config = dict(
    positions='learned',
    init_std_qkv=0.0395,
    lr_mult_o=1.5,
    train_tokens=157800000,
)
MLP neurons of a small language model. Each row is named by its layer, matrix (up: input weights) and neuron, and shows model dimensions 16-111. Each number is 128 + 32 x the weight over its row's rms, rounded and kept within 0 to 255. Numbers have three digits each.
A block is one neuron, or neurons of one layer that tend to fire together. Before each block is what it responds to, as a language model described it from the Wikipedia text at the highest values.

Description: Paragraph-ending line breaks
L3.up276:126124160134074136051087189184121144112144124129082086145096163172090088145139115103123098128088204105150108087151098092164128134097121140147103138068105112084073156109167125119192129115044093078158185172116132187122133149124075099118133155128107121160100113145110169112116179145167176156
L3.up341:141131103119117100131076079153116103089108189051173146098139135107123097078136130131077130115111150162118151142088133142148127137160172114121094152123043143199175127104106162143105150165109097102119144145238108123162156150092136130108136106114184145103148082144140140122116163132112141142
L3.up401:106137137084077095092125141160131111144154157141095111132089095161155063101160132136150129159102160090118107099118125127133165194124119097155091124076095112088114132094146115138203107124020080089134180142116160179104167180078140101118177150129118102128082094138108141098108102124122157135
L3.up433:113109104097045207139121160150067114100080107121150154143078132142094086152124122105150135114159162127116118145101109151084139095165136115082131095102128186136075081168167159164096128160142073060196104156152154140181149116150076133113121079150178190120100125157178117135182140157194153156

Description: Mid-word consonant fragments
L7.up396:101118117193135166112175120099156096155117161149142065120068167141160129109221111119112105109165066141115065162150125177131161164121138148125072083120079101056092128090113168097132107151123146131102083182180117142140111121120116066191116129180113163077128153123159140093137087159109186142

Description: Table header cell separators
L7.up230:117131176178143109186097108137114121162089117122141110100094124122172177172150124125128181139162163100145147125164136129171114068117122191160155097145120139096151106060108136130066126094094121067133116139173080113099098114197101125134125170195115166103170137109040176104188144135166092146

Description: Early-word fragment continuation
L7.up547:104129137116146102168156129174151119079136154143186112166085069162153091155091113067155143111147088107155092114122150097117092153169122147126139107127078165164141169137126136189173142121106129137195128107107177145045082184151103164131067121124140126117080095209154085106150120184139118162

Description: Word-completing suffix fragments
L5.up20:113140116118161138144134133112125148078138122112097128136119091143161052186170136093119179112109089146102119146148154144144101091166093174203053126151096126075118069142139180165169135172105094145101198159178086121123086114141114133192131122122112133101080103102152093127138111112101133200
L5.up39:134124061113076118124077130167144117083072135112128104130151142111159152176142101148124083087098119093181167157197125134173083139179110177155106076083091145130108137108129132141138125104128129226160088114143139061162106144137121164088105138119105124127181097121151138163123142123102078081
L5.up84:103185136159130138136163140079040142138078065101141092138109162126212121148119105110154149112159098107124154143157171126146061097136130149103104132155085118172142148140101119117190052161097107167117109134162116093092127128107136138182131106115160103084160122096176121136128177151172130132
L5.up85:126127098143087153173088147114120137198147140111114089127066115146157132158165098106142104127165091144128209157189181099114106181180122125114130231154094120164127126138130139086137165141101071133117107130171102129162102132124131139087084142143150150153154108152170155124132087096161048142
L5.up112:139121151091115045121079118114126158194178121089127089156138116144142074110080135103172093114167120143120141136060173103123065156153181117077094116157100127148122154121136139171188093114118097155105067177146164146189080111158082122137143122085088124179123118140109132126127199107121134123
L5.up263:063131175097104159142163121120096123143123161112120147118096155202154130174187107119176057130200135140103134183130125059175109146158070134145148110139143077179165078170147124142126103167123164164090167105101192098092114147151125129090165156131122129146117116100090179128218163138149106149
L5.up338:112133103101096122120103146127142088102149130138134059139091187096100169156104115106136192152145123124141121121156149107179102050073117182115139120074128139155190090157108089166125075184180144130186112143133041133154152139152160148134113088120181108054173101181122131138216143164135136139
L5.up343:115147103140091147068188113149119132159109114163163100123105186132165125094133084072143122146152159109062106171112134091112063135176100088140107094118137152152142135128133201098146061158119082147128118167217136097187068135073126168123170131074122158119188087129144141118024097135121158083
L5.up344:139148198068105081143153068115143086197145128127148110144097135122152183096117089145156108124154109162070090149195122105141132128107094158149108095081127096148166134137112049141196152153080096160155104186149124165137168152172163157088123158127151093108158096155087123081130158171149139126
L5.up389:181182120094172120098099094098111153131121136100116113154104107144135173160153105175081103123140097163122128180151192089181088108112171115151136178151124158181093127166134113157101057086138125172151132118132180142148151075104136139117150118104097140138132124128171084154168097153131113148
L5.up479:171144170149109184106137121133121098109134152058110137176095114088165137147173074180108116083096127172093164133181122092186138116164099115074122175120115088143132129129151117122129058112091129126165149143128072064216130146181160122141123092132128101208152142170125113088114090162090121185
L5.up491:167139160160152152156160079189149122120076151086158125127097125156133122152093103139099110119137128165137125183161111114149101157110152117147086148134146108136216082130081115158104092188099184159162145176177092073148136163139151128183133104067153127190101118138125122090140143134142151106
L5.up504:119122138107163083093115127147124061178147069168141149133053121139176089176117085065181129152097140137144098159125153126074181155152141172065168106061122104135133113115161152140156147112060141153109091162131127146200181171184146073091065142123129119127132140113169141128117101149132124106
L5.up582:103103167084127109092084137095068126131140086097163087109147117108154120170134068156091112087123147114162103109173096106161130173155129174071129128110122159157097138120104129157171145178148118080136143077175178149150145058138190118194103144154105129065197148155135164142089111124159121145
L5.up608:118133126151161121098095106082085088118093141100122145136095099168159120151075065072106134229125101177141111162159104177149108134175125137113124137139129151160130150105195129110070099179105180166120126096084105109132128116111140070115125144180112124072146127191112156138078149155173116154
L5.up639:101156124135172174122140132114068139108109096129165097100101141168100093163095115165170138111073117155132140195165160094190114115161147113078169143151142136145169088115119097133092157087135084076147129164099060145125178097205107162116134167182085127079138134116202148100163070135153178164

Description: Table-header cells, mid-word pieces
L5.up36:112134150122075164165098175075140081119132089092151152155185109149085133120136126094146162157161244166146081107136155084102148111141144149102158115136132105160117103141133146093131146109081112138118143129111109195100069123121186041131160073138123145065157079037099197164129167123123090175
L5.up149:137123133074092150150175189108144139132122113129133143150098082151110121127132092106144146155176118182130106041082110140156226163153097112159195104183115166167158122162126154094115137129135158163160158125121119138153119136131070135167112034125096121115131128109183113191116155142112090118
L5.up158:133140121119133141076133123152204120111099151137188118123118152100092074102116086140114123091168121230073118087155098146099172078124118199110153075101126156151116102139139128114163134134096124115171110071141070175152147136135099114152110142172116088096105111131150179154135135137115157088
L5.up180:127149112195146118135133115154152144104125141143135107086087141103129101175139151113108160164153100128133103059108137091148171094178084184146137077085133180086148096084198142094129079122125144140120091179068128060181103077127062072076025135170130133135144160129088165109171120179141201146
L5.up188:155111119093092156136106109167083157170068148173196097170133126115111142108128079161113138118158144114153117144101201153114137141212154096143174106099141116176109087021152113119109114103162191095190151139166135136068084100137072156159136100160176128141083154154101151073115126184122074109
L5.up190:139104136116145073127133149128190126142159120109125157116147108187176145103158092083104148077099149132140147072095139166067072151144149159152130128113077151086163106083121174114126112120046137134098142183077117083135141089170120139089129087158153139099124097150098179052125135186112149135
L5.up226:076130138159134105104152102127075131139139101120235113108116142143127149111131127108182115143127114179119129102122131128110130117101135152147161082122153146148110165113125139141100153169091116166075132076159127144150171080169104132133130126162103178068116170132165168172094116103181149157
L5.up231:054050151118128149111103102156119099167150117141087098131125164127117131159104126123154169119131172108180079129117111135127146127120054140194139096118212148213130107065154130052145112213138147154156136097157087140138104152119134131069149088163159193116116097131141206096138141126157095125
L5.up285:117105133106156213142124124146087127102151135170107146106154108099124132094111134137163094154146146155114145152086145033126114158151075140148140084125135077187095132129143183133145106117133085155145159077120112167110134115148150153181117077144147180133251152154085108132116178152097117068
L5.up365:172140096079153112135097114149169154174067136142168124090109127134121130090078132072091130090175124092118170119129209170109152136135140163116144127136162138107087064137132161087078171088121151092129141175101137129097093122172065126159148090183128087072113131195101146118093123177169080180
L5.up427:145136161153084138126152099165132139164111155088184151122167161155163104102115133229131181087086135119158148165054108117079109030197150129139104116131097166119153092117111093128128085168149050068173151172090092132114165102116092107096108104203154130166175173092072123108129120128157141168
L5.up431:076106166107123183090130101097073091124097161168124092158142144128133129097147090144137083094110133136096148042061163157122131190147168123118122085111150200136130077111123131119112119133139094134124168124129078141076127093129160129162161098136188141071082132101114177137119087187148113135
L5.up506:140130163174104161116121116071107091162075150117160121155133152175111198128200083099113165174169098112173106225184139132134119147153160110110154119091146149183089152160146097132080145124115134088115123141150104128039115083138075114099140068163133129137108165180134135157126097128100155109
L5.up557:094089116105113124105137141140191128135108138155101106194128122131104129067118141111124120165187138150076128161070118090112199107179131060140148132038082125159152119086179109096120179070132138198168144102143178167107159099142089168195085121152110182150123124137104200128107100147121140096
L5.up565:103082160141089163137062196149124144133110157149064143169112108135119050154141145109094129137111157177115118120123125101115159096079149108096097169134136143114121104120133170104085085091126175139109185179091150183084137121118077129158129102131080143116101123196110173201104158106123133108
L5.up627:090166106090096136098118094132088092131148116181175149188106129119114141099147122135134153103129096151123090120156158110141163171140121146161086094175157108168072124112147140097115080124152143145089126109070161182136090131106068119120155112084107122184132070103194133139117149142081114139

Description: Mid-word subword continuation
L5.up45:116140112172128140168174114103163150130155113103102188163123224078121123124195161109133148104137093129126089111084063118096109080094131100153095086133076113129147140140129186127118089190130114112136079094136138129191112152152095123156123135139116076105151137126134161109160072152175113136
L5.up82:108094116112091115146097133093095149148116162085097128217143182067155132159177106151182127155188090125079148076170118179124095171170104115099113104134180137164144100112156108161102169192175091113174151173138129172082080133089113142092075122158077140110089127126161179096102115115100187159
L5.up118:109155187092133141111078153138110148176112206130135103112132172136123154138131108152143113147178114133103100144088109125166092124131086180130134117117121151128090137104113157097137067182084195157134127128085131073098150098135117147162127084193095113093109123093123175076096153158197215145
L5.up128:130070103074118170130152180142171142092092174075188113110088092148092094153186161170194136171138114142194101085200126119179122155182167112099104136083157198119106120113115154096131153135180169132100074084135149127112068168151096120107190092100110108090149069132091160133126122127163109110
L5.up139:116091119189147104162147168107138110126124156135081155140110176138134099134153178138157150071143124174160116096185108076150100082133144072182103163124136165115114172154149120151123128084098119126149135101097061133154098185084066135122107169177041171137164167171152145193078125140162149155
L5.up191:146113129103133111159136121110140175173136113157089118107116101104087094145198165139077171184125098181137091076144109124077152114103133060077118140088070079132089128053122137137098155166107155171159105115177174094115152153125078117109114105102142115151211139118182169159149133113159174153
L5.up194:084107120102137069147106078106177119156077094103077176159246104164154143179098137134136153153105146175087108100172131164109149128167166116099118169121104177130127078135191134190123178126170132113156107170086168132078086129143099075145069101119114120125171130134094155147157110159156114102
L5.up323:144121083083140166154145105042137135172163158125146111183107154136172080118133147081145113145090100160159133117111081095174115144171178125123096164087091116139194137132145164149107124102106107048133095157084130135102110105134119121117142121115170138184146114187106145139129075223138184116
L5.up334:139095151167169090064156158121099145145189179095103124060144199117161105130170177138052128128128105125103114120116155177081086112120115143154098110091108120168125079140160131119142160134074147063131098111049130113146117165140088184112166125196065164124126157144164199133039142125163128121
L5.up372:216059140121087126120110082161190139087200132104137118103129178132104121129107143140144053118154082154135158126178122131145153158147204119143164199106158123126131127082118116111162176141115173099128133179119149089120113125139134112117101082102083150157073135108134131104080086145126107167
L5.up444:172118075099080095075162072118118161116073143084141098136109208163078177126203109123142119094206125128084049113173087144142116090137126125119130139121126083116110096146145080127105107132161148094120184158125131096173132130155117155131167093119099160128154146076110166110113115116177118157
L5.up459:139070145129206097158101153164165131130164108157135133161146189153174138143143159142182145147156090160128108120122144121129103130164112127174160190065125063130140142088121181168134057125111125115074108072171167132117175092117165143134135139118087144114131156127133169114117115140140197123
L5.up518:101114073134174090067133066105143141202140135146120113205178176145131174132124130143116046169125133197130098127107097092116057119144133098129139065071131156131113101103078069103193131161141156095146093159149133165102154140129123116123137159149140144102152048093141175173107116180134078127
L5.up559:093131127147137118144126110177152103090138150169144105142136191106211120160111097081168152219155144106141078115146114178073103058157093153174056138136172115081153113112142153104151139150134160110102126076127163165137083122123120139115140102162150176139125175137137216102167147041117146125
L5.up586:170102159125121140082138122118117131123137130151137117141049138166142148152148170141083153116120151099128145133124146142156091160136145118077122116071115171173106096119175168080098180142142134116106115121128112155171066109120173156133125083142061197141171209138134091063095097159176110130
L5.up610:080151118118094116154128055193118165125148122123103122134090151133128084138156089126157070098117057085139143084197117120159185138077162116153155127152134086156129097131155174104076141155135085100188123147126103164118087139138156168126174143104172117159123194186096076138096136132118143156

Description: Table row-closing pipe
L3.up94:138115136159122114104100132141127199142111156154105157126134158173178118113112160136125182083157133126080159115138071121063160120092161166115113112113168116101159107118130112070152110083101134169129136160155147129086135160126180157125115144133070161129133149133100127147077128140190145165
L3.up250:159126091107148139160129107140083180143103108173114175144116140169166142116085102109092158076148159128150132066104152100107097105157057205114116112108174072106115152098154153128120171109122165122160166085133113114155164164168142134107123098124097132146081175178132208161117089167154088167
L3.up254:082099120168172135134148134154096112147140130102097151133038061194120190125136118066161160113152113147140092151164067110079098168179105194133102090069153157170094088152120157125134103123135146120108178139124088170209089131149089178141167118085078132135079149140152150147123118132134164166
L3.up547:105150121113179148109093122145145137142163158090110172155141081138130165128079127146149135135163102069103193169124150130105138141121068117128109088153137127127117080111121099126149102129162180188089167203162094093131102166136180140138080137056098126142127161132140129100163103113106140181

Description: Numeric value tokens
L7.up80:125113167170130121135138088148137115138104140125139121087214137110106145126112132133110102083125144129111116179125142096103169089102097115112104132094096163102206136155075174087077136175137134133180140123139117156120163060094121137128066105181127159141116066223122105109131124155128168134

Description: Mid-word fragments
L3.up125:050147182147094171092112136093156133137182126151145142188168177164137128113117118134108154141178131119088080153128120109152097136082085143114085131172105095120148118134159175112136144144071115108138141137155106111116162091118137141117130108068129189093142142171127108132128228110148123125
L3.up365:127160133131113136165107125120147110131147204068154065161133160158144100107105096159088122186103101126143125194099098126096086119118087126217099124165108138098068143117071143135087133141102132096131110162141128072187114167081117130182167140128127170116159104086207125188098103151164094104
L3.up439:128147158088117192153176138124125098111187100082125134162154136151152115076069160184162050109100118087149118091138116087155140093111120125115087134094148085134088123161146127077104120149095153113153107154150111124090102145148096170175139115160105233118192112124121114128150147201151114107
L3.up494:143094153140112115160135170117106151150148075099174157106055085135089155111140125164163171097105115071140124177081150097141150123157089095206077154126131142115118147124102135114090149133101103060091152083143114154130151223139143151163166134126123137125154137151100070136062200153133135112

Description: Digits inside quantities
L5.up50:100088105182187131131146156118102158130190093070093125073124180128107099099172113119110147091085145114142126113144135186135134163103143075097091065129103130125104164119157132161133122153106133116074148178145179107183202066152106117105135111078113153105148104176122161148087140100145157141
L5.up189:127101073188124141165106115119123117138102189072067130113107180101109151113119140106125066116158181171169142152163077089101147147103123136107093094136106135170160141185093147051158133116147140146093142138094058107114163089146200159130134159080102137147128120115110137174100164134175186118
L5.up274:106105157133138143172080123085086110101115139114118169124148183139075159157134112123172123190139173109093117168184137184092165099150136176082103122127126173100178087142096120135100119115108146085093112126126112147187171021125147172159148146121158148165096123120161128122134179097081099072
L5.up325:104140133145167169109124117155145111144166123144101171134183150059169071108114094119115045069142145132133143098131124162119165120130085090122105149127154215129098065142085121123165157137137137141114157138097148135122153075167078125113152107142138161135093099156123082070144134180143132153
L5.up398:131114085168121103152167127184068101144131157151143127155168170138101106109121096184055129093131183058119089170200125121177082119174092113116164162084113134114114117111173136105121131111084131176136178131139159152092090070131134127100207179118140143116067109086109108102148131138081128153
L5.up401:145081149069145166098146086149169108211126134155080123132103168120130106087088130116142199100146174147135131121151083103082168191144180112095112130151128085136132081165099106114125150147116127130113142118109146193105169098120158069145142149099088192137053083205171082130098145128160106134
L5.up438:140109165107136157241159091092133135112094131157097158092124129154155139066101082170146129160173133149121131153121081099103089128146092167100127173138118108107139104108081124098124158158105132171173116173126108146154122086127118137144159138120127145145148049130168090159110156085159135093
L5.up481:060097188128157080077148139153132097126122143136079134101077088099152139088123102087105100129096105134157157036149057099133119128109097109148101100155125152156149157135166127098129148110142139109166122132146134111125156081138104180120139092116080156174119130184075088168147109198178168154
L5.up487:118089100117152132087207121134069068126088064137118087148152137135194106153095122080160096107088161129133065086071082163105163121134098167151098127090170182090102108107135177116109112144089167149118127098083225158129132079166130175141100127156152134157160054161165154129129135150110103166
L5.up516:175096113111113052149133127097154154104131172110108169105130091150101077129068095128078108152111144075120109135129097167085126178144115117153150158152143141140160111133148075189108135102112126115095136064100173160150152139158133153103127132131172075090163105129161138101137149111102124136
L5.up531:099128107087137095204184092122122157117114135105121089144050113114133113153155072122155148123150130139180085134161158141124179158141177171141069149066049116096171116143110122140122117074087104122128168140154137079139113131138112159090166155120170105159143113102151114106088144106155094147
L5.up548:074068078105083179135098144130148108160109126170097126119128166122099095169138110082100109119089153162147116141121168200069111179094115170113130175161175154109148084141144083120192114089137161080152185153105121170155156121101109118157125126105103089153153064141121142089114124130097137141
L5.up561:115207116117127179153106137153119106107097120120103115117155182130131110137079171074158093122113160073029164143141119130119149129157027177123052114133097185129152156133161159134186160057076147140100122148124137157172159112147171156131113128178126126115139077072155120132138098142104135128
L5.up607:092158150083179161111193151170113135184160084105111125073165129166156147151127141095104146092132134130159062110110131147075109129241102162125113025109109151106159076113162106086156115140182170173129132099121138164101164106169093082136065113096164182155106161172135129125156128104121118132
L5.up613:148145124133115159139144115145154141180159102112129120134113131136144078149081143162099129170172165182153106122077051151127096140141119088107121162173116125127072167079089062177086191076113167114133132085117118149194144058177156088177109093079104139141169120105176131102150132127082116083
L5.up638:157091087130139127100157147168144140155083124113144119111166122085111129157156124152166074146120089137125098118219136139096091072113142072161096163117190111085130166083106221112118095111136140156119175139114129150132171125208163186101138046116091057115121136144080139099123132099110160105

Description: Structured-line newline ends
L7.up585:148141108075114143057095120176137174140105149121089058138120142141128080062157144065189120188093126209146163149149127133196099124157124107115091101107061115130128146121100133187189123121089082090138117172117157162108220147147129068080157098130084088147098125158112162120148121087164207157

Description: Line and sentence ends
L5.up24:084147137119136135124109108117175110127171150101137155183103110123154078110091101117110144113095116146119127098137133154151118155142182128202145092126097163149096098134135086141194072109068139097127156200147148119161135096171132114075127104135120172187101103178130182075150165129118198125
L5.up57:074142121127160089099132112135141129125150122113144116160110117129189151117153128073113136151134110139128161179123044102089195101146172078196134122141120112079171094091115179083140168174108098098164153121112110112151091109080114101151128089076147140164087132178145203146130074102131140117
L5.up59:166093126151101095179072084118111127127135087122117158143168098090156102124103144092090090099080140131136089117128115144123122087085163106174087179139059170155117136124172113141150117174109116107119112088132130083158179148046229119173164137163150149134107146098148098110146147093128116193
L5.up60:149094089186107092212149103181131146205147106140157145157114127117144131085184087108085147112124110137136054135110156111112104084126087099120148156061116156123093107105087117088159127128151127142104096119147121073168056113102127102154123100130158151121151159118140168188149092120146153172
L5.up195:116170140066137131147153139136125136134136205107166096175120120101156108129125124098157167096087130107125085094171139104117080146183176133154099090132111117135145121118158086098157110147074095111170197169092141184115144115138096100066134129165133101107077118189108175209119085133131118082
L5.up218:122149170092139162173117134128180160128173155147126171147108119162104110109082183155181123144142158144149104148096091122133091092147137170162099117118061156107109113115149142098111132115105115084102136085157105099105144197157094124088111104088115099134109084140068107174139141119126162143
L5.up367:085119175163112093085128145183093096133182166171164176129077130138104084161122116146136132117115134122112121115164094103155074099089113098120099131148081133161122104165127192107117138139054081129167186122136098154144086131134163116146136162117103145125093118177028112138166090129168105144
L5.up385:107136113149096131089111143144151123120163116133156084183100114186130083110104109078118094179141164095159123112139115131120130148106134133154110130112083108110102138158039100174167145070063148098117206158117120147125150097112129155128157127089106146137116094156179192107157177139204179160
L5.up387:114112118060202167131106123170126174138159073138095088138111095187126062101133125186177087096100192147088158138087196110045148149138124140130057129146133089121117117126171100113114142146120088166169112140121109178148143122175134125178147126119097067137099090120154116129109087129129212115
L5.up407:126145121148082128103063095161113128149144178166155094143088144129118041128095070182159165158139175138145131194192101128132142118165105074133116093038083109102093077139138093133189082125095108072135145123147131154131164122146078090102172095136152062171143152111117131128171127115120155163
L5.up493:153101090163147119125140118103164166152199120145126118184152127171123154153107090121151115123147138137113177141119127130124083081143169056094114115076145166146074113115154124130141109118150160127086143123153036150167159110129104100161129154051090192150151131088103130096179101129194129168
L5.up498:090175154137081090138121141040109085111136186137079140111178086149150091139109093163096099056105139153143141123109081141139118176146140142156129091190099138176106091110125049146114086097141160081154142128085139163145160145148090122161128051141140130187110143092165102218128130100126117177
L5.up501:100149150145134152104086120099127106199111135109168122145153135136107113162117117089080127119119140180119123162074108143144135136141167115144101166169125102167085132147120078119174084138099142114162137164102140154089165064133111109138144141104158093197080129119083138040103114106106191144
L5.up521:107177163109134108122158171136102076119125159116107090174133116117145112167151101115167171155129155173066060158116080117166087055085128161162138168145133110128130103151161130149151142163141124155116131118146145147117073130060099152117131057143100171195131075185164116076127127044160168164
L5.up523:146070183160131164083156143168122099123181126083100208121125102072165106163158164129099087084143135082154120104117092088143071176131149140120137106115096154158069083108091178113069193147139114155145130153146105111129149100108153138105138171143122173181116105140109150128163099147169134156
L5.up572:129113114141146089124073139100163133108105101146119142168099063096110146095103104158140077107172168185122143129066200118092127127141160136138137142151086122146100133166133117156132149069116149125143150089061117178078084062159157131067157127158108135133150134117139145154154189121191114131

Description: Mid-word letter fragments
L7.up3:184139113138115094104104137131102144151104132102109089142130180105108165120138122150147074117145136126112178155050190124072115149172132162176101078078111157112104145083157141092144124109068160109127132145135088138116077151124137074108080103142116136159179183176085080100120138113129122137

Description: Mid-word "hi" fragment
L3.up189:092120151129115155099148100117118109157136178140111122113092075154116196141121089135145126106074151113082124176069156214114161152135111160107098130155197115102121066134130155107113165150078174097143093126163105104111140133143122141101115140115100124121119144140131161133143172116142163136
L3.up220:156139107125087086117169122103137165124149112077107081104160050114108159125175172142097063137104103094138104087086145124174188109194089145148119138104115116127138147133155158141057111120148142118145092176123181150079121108157142078133120091082085095107123158101177122112164142123107149113
L3.up366:181168152142098131108122133159079080073123152133148165206125115157111158118109097131124154051109173125172149170068138129081078113116151134120105051105157125138112094138124095202138113111104166103180121169147180133190143154134106092108128144178130163126104102141148104092099105139085148155
L3.up571:082146106130068104162136069119110104126121107116177153141175174160116192070107114148184170096110168102097165158100126106105073105096089128156076082130159105136096136114147119171111136156109123159165078135096148143114139124123089148177138124160121164140109105127124087133089158169104185106

Description: Mid-word continuation pieces
L3.up64:095109143091097087146116110175085136117121140133119087122131160128109066114080202160118122139098117090150079148139119127110122100086115167159121115081102127144152121085144156056149128128122159177178141114134157166171115136189084106122204145122124173128119204129185139199149138115120120119
L3.up92:136093139060186172146110096134121066133129154154059154132099125151154129159133151128133152187153140113078073130133145102073174084096157186077156173079075169085114077145136148191087116125094147093138211102121122183109126134119116123136058145122102151105116126101178138146078150140176161157
L3.up178:180151189102123116152142087156105111127131138123137124124066135126158190159110078168087122106134114186091104069127105136125123184135143051156122108073100131111137119149174145126118134109129176141143144116115160177118124142116145100097187097081113130181124136093099171131186064149124117145
L3.up635:085188128087172152166096078102131106100132112126098095090116112135176140182089113175139153159120125133075148162170141097120106179165119116129173092106150144188097134142148125120122092130144116169075218119143129124150112100101156176089127184102116133175095108082093147140099176082128116132

Description: Two-digit number tokens
L3.up47:162125141096132185095131165153132143075116166173150143210113105162150105168128100116142100087118151177132136103129099108094154110185084114124151074105151181165143091056118104137163127105129082123136140123100097148146111074144097158100144150138090117068142076159102080113126032195119076135
L3.up218:140110146188168110156170123098077133127103077095161110175133064165136176150144135190123123120122143112092106133119104111134170123166129143106200148084132169155124106117195166096093184116115097125136107163146121103035135092153109081123106138153164075096102089122105109143163119108123105084
L3.up304:093094060141128125112117188131129140150122125162093155205158174130107189076150122152105115076172091108108122109029098087135106084104127129137161158100102126103154131102166155130133174197139080139178168170106139111105122088106076101120169094155090144141147092144142130064174089146191094117
L3.up486:165071152172098142101182088129098100164184183070110112167147099162121123083161143124151125105117066164138123169177111122070172092167113120132101111129071223119103130122112116145168193114147134119155098186112122168132108074161059159131156104119110086120153099122139112135106103093090115125

Description: Mid-word "or" fragment
L5.up1:104196143140116159101145125145146088077160101164107151113169099133145108120157055092123107139108095150141133116105124137077073088144118122141108124144125123139116082154160165217077175156139116157193116066125078107070069113123176103180207141103122150072144082169136118106135127120089134105
L5.up103:079121084084158103076113132079164117070194039141097124162089134143122124159103085162170111100178047149065171095106103127183165080099124116152108083134108123163122174175132150152130128092127134118162113131116153139120132120107119161122057140178093177130177117158118133140145138144164147177
L5.up119:075086161064089089158148086209088146160170133114195104168115140111139144166083097102125115097147182145085128144143124151118136088136166120161127126140091131095094145131194134134121133187104067103158111137064096155117162184046147141101183144174086145115089103105094112166082183109136147136
L5.up152:160122084109099213168169140146154114149177134102048111140141137102147174137108072121160108124137156139135084168148143160088160083108082195092110111171193068129119152125173122096153134126126106149155159102098095114130110172078094147116113038095120166142151104103116074165122175142169137137
L5.up176:054124146077191132151126126161095164120117151108152140090167169093134133141119119127133123141100183099203155197104085167128113157113092144095108105121118139139084190157162096106164121148135119154192137184159113134128084138128111114087182142075111166125132093144072124106164140123197119182
L5.up199:122067137148118086113110133123088105116122071083142111152235149129105179102127109097154124154169113122140117122119156081126122098155109141178092143156146104075182138124146161183129106148093120113156120114111123120143112127176143077165153125197156107110143086068093123077145117138189087207
L5.up216:076094098138137109103126100162053115164139124118088171138140179099126178187132149156080179167146126120135131131127078101157112089184124084153058167159117072072139146136120095164133116120120053134141197140110144113134149166127125140124134114093113137056158125167145153116131141137128146115
L5.up252:116106136131130085106151141139178123183173181105172172101148165134120170106175110204154139146122140112109115071160100101112156115114134148152150105140113124106150111110203164117107138148100137075076151122136185118085086178198135111113087086154067139118068106164085126150121181142183178110
L5.up307:103103130099109103135133137165085132107149098115202149151182121127150205158124056118148094130126109085131114106128155145114134056204123169162150100136155169120098111147127132170118117113101125123102099168214170097123145143090098128093108120126114211129130093158139115205102149166123187138
L5.up408:111174136139176146110142112180150163175151182105129130102109162167134155173146139138153104059154088143167134111121107149086097137143081107073085137104117099105095088122090205185185099164048099097127068131144141143104108161124080113132141178082173139099154124165102109100116163147124101169
L5.up441:126134061097105111147134189209153076082172106086091072118178150137140112174135132084129113148177125182159071164119114107115100145179148083124150192114155155133173090161169065157125124125132110114102126111125101075149075111165156147166113114132106168169145125177158149098150149140126166153
L5.up526:044118047071069120155164103109147105159116175132082141131190142113166181200091171146104133098155082083152105156088131122150116134179103154113102122120154156152099190104117093109126106139133136144097123123150171150132090111143160107146133129057158171111083151112131159161116130180144113102
L5.up544:097191134127093049175133102137089110116093104075131145099136114153128195137088170210109129140121090086133109184098100114179120099143096117117104100094132199105107091140121163061102113144101136127192187157145172140117141191141120121163098151127170121108115098141105132135162211187160150112
L5.up546:181123132067137079116130070144098145122167133204170133113113143118076178158115081143158130072136126085096159136100117121134084082138092143142113120125142157147146093121131175108163141097124093090139177124055157074148154152094149176150123120167126147154174072130156088187127178126086095094
L5.up605:136160110058121145112128134122163198130194133083151103157105095172143181165108076124117161216146132082149109093093152139129145134144156112083098122182129130144074157166159160183095118122118087124162160135167151114092114107143114163111132086094162198100144079136119111150099171164148180163
L5.up634:077101033107112032197149121104115127149147109185156130101137137097151152144103110161155101096149156163142130099157102144115117145120103150161143084070156171088082096098120160140125133082093133111090151086077123198184140160153144142154091108167124169164123061135141144117122154123130146110